python train.py --n_layer=12 --activation="swiglu" --norm="rmsnorm" --norm_place="pre" --positions="rope" --attn_scale=0.125 --bias="none" --tie_embeddings=false --init_std_up=0.0332 --init_std_down=0.0 --lr=0.00191 --decay_fraction=0.688 --seq_len=768
MLP neurons of a small language model. Each row is named by its layer, matrix (gate and up: input weights; down: output weights) and neuron, and shows model dimensions 0-191. Each number is 500 + 25 x the weight over its row's rms, rounded and kept within 0 to 999. Numbers have three digits each. A neuron's up and down rows have the sign that makes its largest values positive.
After each neuron's rows, "fires on" lists the tokens most often at its 100 highest values on Wikipedia text that the model never trained on.

L8.gate105:532510525478512525499478531470458480510534507491529525474569514476509516515498503489525473490456459477517511480486484512520545486527468494522502460500563508495507495466542505504506483501473523502533472499482492523488571498503515536515523534486486498549481510502486540483541486478505522533487518538507527532501489549496497542531533508497556522505501479500491480547505522491493501531492510474538539485515478534507562530496516515456546491490525450517501499476501518471475500503502512479513489547468504511511509525506489515527508490505433504512475501528499526521456487530534479457
L8.up105:459512504483544536493525515514499466443475454554477475507523486484508437511464498483530445511497540495477491503533502529537509504493497463508550483514483535526486517481483477464517523492502536496521501486479482489490530523583508463512462521454513532508476536508533494537517514524484531496474499500442556554508517482489510535500544510485498543501499493507479525518530470493485463528520514473503503504484480504476527533487477565519490486512501495498488532501479534508465484504523508510543517478502511483463547502511510508489508467475498478500515473509492512500514506476497492457
L8.down105:490478477483519523518530490507475480484482490529496498475540499501515501473560513508507485525488520474482473484485490560488515517496468475480522471467510491506447499459470484480511510535488505507505525551505517517524583483529479513500496539509512512520474480491523493523506462502513534496451509509497499517541544469493487526507531534504506522521498529505503496574507463464488523507514506502515517507524494458534557524475516469529535511502497472509510493499474541509475537482491406532506485524519514517450514511519476480498529496492518478513464510484507490505488513530460483442
fires on: ".", " J"

L6.gate305:526488482501450501530488505494509481508443531498504485503479482480549505448465490489526480493525531556474498532510486460477492493504501520483483474522500478512445504482506538471480488490481498494497443522503528455498519524508561517528515482434486516455483525490529493507490470535528507472494467519513524500519477532553529517458458518486502495528525509528519527457475490487504495514463481506538474508555513445473507461512523538480482509518482479482539496512524529506489513535498501463481487534482502516508503522506478530460534477537514517496490517533475527476523496452485483501
L6.up305:471491514504533491489529528453513530479537498484470508471511466496515438498509444496497512491484477505491478512472487455512507501510528500494461474476582474496519533488488548491530476458516558452493528489479499453494477490512474482469483525509521499528478544515477504526488510524509501461518529503513489513499522461540518481497481509526493463487460491512492481509502445460491513510480531486528491537508508574510477474532495466470541508467485517488479478458506491500531479498503536486493502479525506505468539511533492460537488552494509485527523507508495479512508542523508536511
L6.down305:495507529453521512503512469526507483504496457496482497464491476521485471497529470462502540496480525501490534473556482532494543484517509511490523523476471497520490486529490528517527507516470473545515515486491514510485528514522518510550521515478550480523508490502580508493464500509489509495451492547514514490516518482518518507473477525508471485455534536522468504547539488561508521496511489469512488464475481493517510559487470522501499461545490483518455471519523507483505500495448540511456501482495472482458466524512455495468509530506453524469490492506499524524471488461507491495
fires on: " |", ";", "s", "8", " B"

L4.gate281:476509525492511518494491562514517480486486578514468468520469487499481482528479514513492498468495519533436485527470474539512509539516498499489516540500496512491478547517522478505498520496490509524501526479454483539494521518505512482500510506481524525476501514555514462532538450485488461485506452501478535498514464498483489524471467526476506447459485471500494493470532504495473527529493470492486500488489495462511502476494546481504495470486550516504478571506520488541535480483511479543445537479520518468496495502464513489485501520520479497515547497467495525527476494536478464495
L4.up281:494496474504457522502507530456493488517491480510483506514484527493504537471500475528506534467473482494501453447489534525473489492503521498560533543516529529476486486467503499460551504447450532507480510535491498527515508470540460502475540493504480445523503483507511445505475502533534506484441549481521538471489504477524511507498495508482477501538436527515499478531504483506497517493518500517530497486499489484520471520513479505479463477470521486498461509463523485494537505508489554519458509470494485483501481495471533534506515512488480467463484514470517528492533495563522519481
L4.down281:518475485515508513459553431508532496521521521501503495519531509466547493516491478507494499503545505517460492513522509530512487477515448525501448469510507488536518503531496479491476459460509482450542510552501482504558474485531545536501514500478465456518513519464516507490495535546501515514523552476520467502487513490532432496494532495498506472506517505520474519496506477504526538508514488467473465534482527510491512509502447530463489514524489492500525496518473521490489474471545558491516521518464521517487491476498487515528487478514489474506523460543488505532490517481474511471
fires on: ",", " As", "S", " and", "As", " as"

L4.gate393:517505476489477493481534535472507514452481502465514472451517471530490488515454499508478492532522505519495475472523529491460511518505519492489533481476484489461460529516486453477441535470445523486498483521510528491504498483515473490526481534482507538490495530513475473477541465501487527502534478533509488468514488480490497510520511457495478512512506506451548488550495495480556510504506502506527511481505552527480498502563489538495490540491526468485478559522470491489477495527461547458481546497497485472485513509521484484505491449475525508453466523496509522483490505526521496530
L4.up393:466472484513498510530483543504451515446530490482505533475511506515505526489498497485492471558500478523538497541544504560476480509491537487472497485534538488498472487569500530518503516483527494490524475551492535466525508505492470500525481492486478524499435521455469478486527505521523494469486506493522496510478518480462495525494528484512498510511529488509486490500494494461476519507484570471499480483497496556428513508463473507483532491524497536523453522552495499506467460550496497509506518501524528468457502517491484512486497492520514517523517552491500515538500472506488500516
L4.down393:536522495497497477490503520497521495524483491492501498465491496517479506540516502473506519493495500527487470475554488540525480488510512494487480527505532496551487498490525529523512472439505501522495477495517506512457527516498493456495526536480504479508490493498517520510499463497524462488515502518499483503513487486520496481482473592490541507457458479513472483484489492535503483533483499528475515488491512502518480444506479475489474509461463545511500465502519453453519533435476469491516487445532466485509419497450501500509523497546496546505507509499527478476538490567518505516
fires on: " (", " |", ";", " Al", "r"

L6.gate87:494466486524496497461498499484483508496509504473474482497515467526502520552522499529481457517472553487513545489532463551467522493518489481517516470524540483535517488463544495522488540476456518478503506479514529518497547472507519530510492542485520555481504520496466503487500479476484541524490473541522471541506520501493477469534494473526480528481516511514444489530516481467487507476471506535516503513493484506488506503491518482489511445495505455492487488504481520492478495513488552473486523522517525558558481523493472511490492481550465522510528493475442504504515503476520434486
L6.up87:526504467473532472497486493464429519480501503489474521487487494477550528493535461522490489472505521498529534482508515494496510495507529470492481468496527503471504507482517516515495498480505530546502464508544522486529484449500469479493549501490481529521506464489454516489453514494482540495479505492553456479526509462499490491512543478487455550557484506480515507501513531516479552518487448500494470514511502522503494479500450502507510472517520535504480520523490504465485512493473530517452527486510507466516466528487538470516480469481493489532540521539521512489510492555509556541
L6.down87:486519493492440443489480465494496483487506459507477537447501488510480465543487512483508550503499498498539485482522518481514501487462483489476475513498495519490480513550485498475460485541525520560501485541534494459535473481464440456512508490483485497516501531498484452467516511546539482469502519476515475477503524486505526472536501509460516511534517492497535497469469512511508492441535447457470490477469511483506491456449510493490486509505476528512540529505500481492533531479486493525483497494563495470469474481502511463507496480469514517498495499510506486501481490527484531535
fires on: " |", " (", " /", " •"

L6.gate142:525493506523526471464491539524476483548459514474503528462509511456486505543494479528528537512532503516519500513489514515497524489510485509512524490506509527503541477516500484433500548482485503504536462509535471493495513512511491510504484487537464490519484492499533465404519475532506519477506533498515508487500499523499519512525465443507476519447505512558531500562523508520492479489505516501468517520497468469512541519498527514518529480518548488489488479492511519521513497538466522526514479520542507464504534501499453474488495479535503457512456514502458520483508533548507496513
L6.up142:508485510478491499504497493538516478531546491496510468501516477483511501540466492480505500546490537522482463493504525509514500523516492475533485526510481485498531512539547520483533544507554537522530497517475519474485503545530468520505502532481507489517496514492511520483486516496551519506497566541525529502477513527516529519540488509504502544491497535527466436490484462493462462466521472441525490483519530474492531483506482510523495523496497481503501516496520505483463455503520497467485495471497497477525469493467505570467555481487443534493488527472439516515504484514477477504
L6.down142:514486526452486521503539487522496494518511523461492476467492512528504465471490473500533520481475493503499514481506506461499482458513513503454514531504536521506466486598474476484533551536516483491514505502513488476520517513425520473510476546495491503519470490512516527476480467480485504503471502500465529530492500513477449529499514512508475509546495526504469483496507464492444472497547506456501530459529550441473502505493512481511519485500510482496511481485522521447475468477498482487496514455540507470475522487514474496482486515474533511482479515499504525448455495488510503527
fires on: ".", "$"

L8.gate89:496515475512507493502478544488461547476470511474494482519512503543506534502486479486493487473541475533475520502493534462508501515525490438511500492521547536523456550484520493525468522467543526516515528518512535505478483466515539475513495513489493571533481520493484511480457440471506473539497507489516550494491518485470526540514458487532490515478500492475454496518498523478471496533438496504516486504484530518459501534503532519453482455552504520531487538516526516474493518495491517465473533484506528538489505509478505493512512514471507517524517535534497517506494493503526483477
L8.up89:474487494505491538487487508524491490475484463476483491448557480530517517476508485535489465481491456503467482492494495505529512501498503511498479524481517479486468521487520524523492533460486533469516482520517512508515497466530482536508510512522493523510493481525509497495492483485475510483461503499465480478508505514547522534532528555475466527517537540556568516533511536537487508530487508483527550513529506548494507466495474514506468472538513488501513480491504559532536490497466510489462525485490536531509514521504538439521467476487497511498505536509481488518455463532490532436
L8.down89:522496508506505489489494509566526525530523515500538512511475488518465509512489506531513503463477532480509465504524485489486515487462487584522496524476524524503509476537533485490499529534543475491479505522516498498566508559501506477453483500463516502488530537462490507517499511547506523474502473494499482505541539471507454489440511504478464522489464440533477504502493518512542481467531508522498536545499512489496487498516508533501547495513503496502535478498514491511481485474503429508490505480491470462545513464519475519485500468493478464468498489514532522466471533492524510486
fires on: " (", " and", ",", ":"

L8.gate397:453451538491512506511519523515484509487522455444500545483506513454489516515494484518507468501502532472461531510544553481487547478527537472505568480443537483538499516465519487498484530506500480514501466508480502488463508466522525509527533542519484524528515509508520546554534540472505489486483506501451495506498530491505502523535533503507546548497517471507458481523481504498495477479503515477542489462505503511509535505518487552531533506534514472515495490494509532507484500505471491494523445521491482518491507493497481496493490486514458521464487434491500524521524512520498508492
L8.up397:548525507508515489531524503504492512479552496520458488492486494511506484507469492473534486506498469489476496484495492515506504495533462492518491531479524551495557508512497468520519537489495532525526486498470466480502525457463463456489518508524507522522529498478524502490488477510498541527453512468510604495522476522530441505498515448537512492443507537533500495484510518418520488501498528498505525493478524493478508469455520470500495455481486492544510487516495508490477507470506494508539527524473506490459487473520497510475505508496522478526498503496504435482468500501526473514
L8.down397:459490515522542497546476492547486484538515490506487521476499483472509503524505515492508525502491474451512478503501484490486502493494488481495513553515485527500501513469477519491473502543503512481469489545485507519600512473481474517518500494491512502525503478516510511511486463499496582505478496481530503481486506522482508499522490490502506464451472468516478496523496480498483504529538510516453499458464460521455479537504519491502488545509480516467483487488494520516492557491492490517478479510526526504480514496452495520431547440507516525514470553470474483524476510496449531466
fires on: ".", "-", "'"

L7.gate67:444467523497490512493483519494487490511536522488500510526472515527484516535480512523486475493473507501444492510519494475523511505514464447482494462527532493540496483521510497479502563505529468496571524504496538524487479526516516499510483524500498526494451518471517464478476535472495486489479493524482478494523522540503502476523527515513502515453506515446518526472508452484525487501505536545542544510528501493482505505479498474490530507517517506564468492510491492580479466536499534454477540558500518494498492490467485475493461500536500519481512509552474520497520491484516492499
L7.up67:484512452484488529516451545484439485512495474470500529503453482496504514479508497516490502509487504529474509465497466526537503481484505518533479488496500496516467547555515508475524502487519525496501515515517525491499476510503454524486497514484481528459514456480491464551472511547487478505456462494503474517492514500518472493565479509506498493478493490439508529468540493474524473546523465520504487475491540496516455506504509480477497501512506549507520502492466497539512469518457521500476508474515512511511431510486529449509523531474517545518542507525548503506490485545486468518
L7.down67:501508467472500498487499499491528487489467496473479508507531485530475532483505497530466484532489521541488513476512524526528509487471514490546498514480523510502487535489504521538494492516473530487496501552548474499566483480527485514494533466515486493468492500503510472508468446522535505531452516495474497532475533524532540553533462503466490473525467478484541466506513512533486470513495507471460478516488515531515481482459475521482471470505483504492489497499508468489500467492466554501477502498546479452481427532457529479534495529490497473503532553521515467531489506507481525520
fires on: ":", " (", ";", " –"

L6.gate17:494495535520487464486497522483455477435534463445494482486534483476489496486491505516534513470469525483528496471538494491516509479520492459548479481527483494436504536480509483458544508491499530510518472520453520504489464544458488533505506532488543539501492511497478501509480495502472542503466535525486484533518525469506496540504513489497504501473443504470521504461546512514430517507446502507560491505495509516516499492509501514483493478469495491477469513491496509505498492532491526483469491489502494486451490480466544495473493465524491495485480484492495456512506552510539482463
L6.up17:491505536468492506515523545522499557473483477492498431517484514560503485479555468468487459477499482507521515450461510516454471510475516485473508471499533523461489518507510504528514528482527480512522520496569513482513467538526502531472494530508508524493493473509484463512454502520501482517466498515518486537542497527518521505539459506517483487446483514501485512519496517563520495487503534505498512504483513515526492513485499506532472539488494515496510482481511498472541452497500531488460484500519478501521522541493470440440494538480527514519514480521529480478516497510492480541
L6.down17:537480489474546474481488492433493476457485444496504500498555495495518497484487478528519487505537501552492492473506504471476502534501495464562519533526525518510528482505462509462492482459503519518510485507474511442493459536517518509479515513491502536479489530527468488487528532508510490454497488453510454477539494519506524469465495490543508538473518491507500526521483527527487462478529468508474487538508482510516476491461518493545526527482528516467492487463503488502508486504494456488495534525515490502507546523555509485495515515473483473468483554517522469541505470507471513487
fires on: " \"", " (", "\""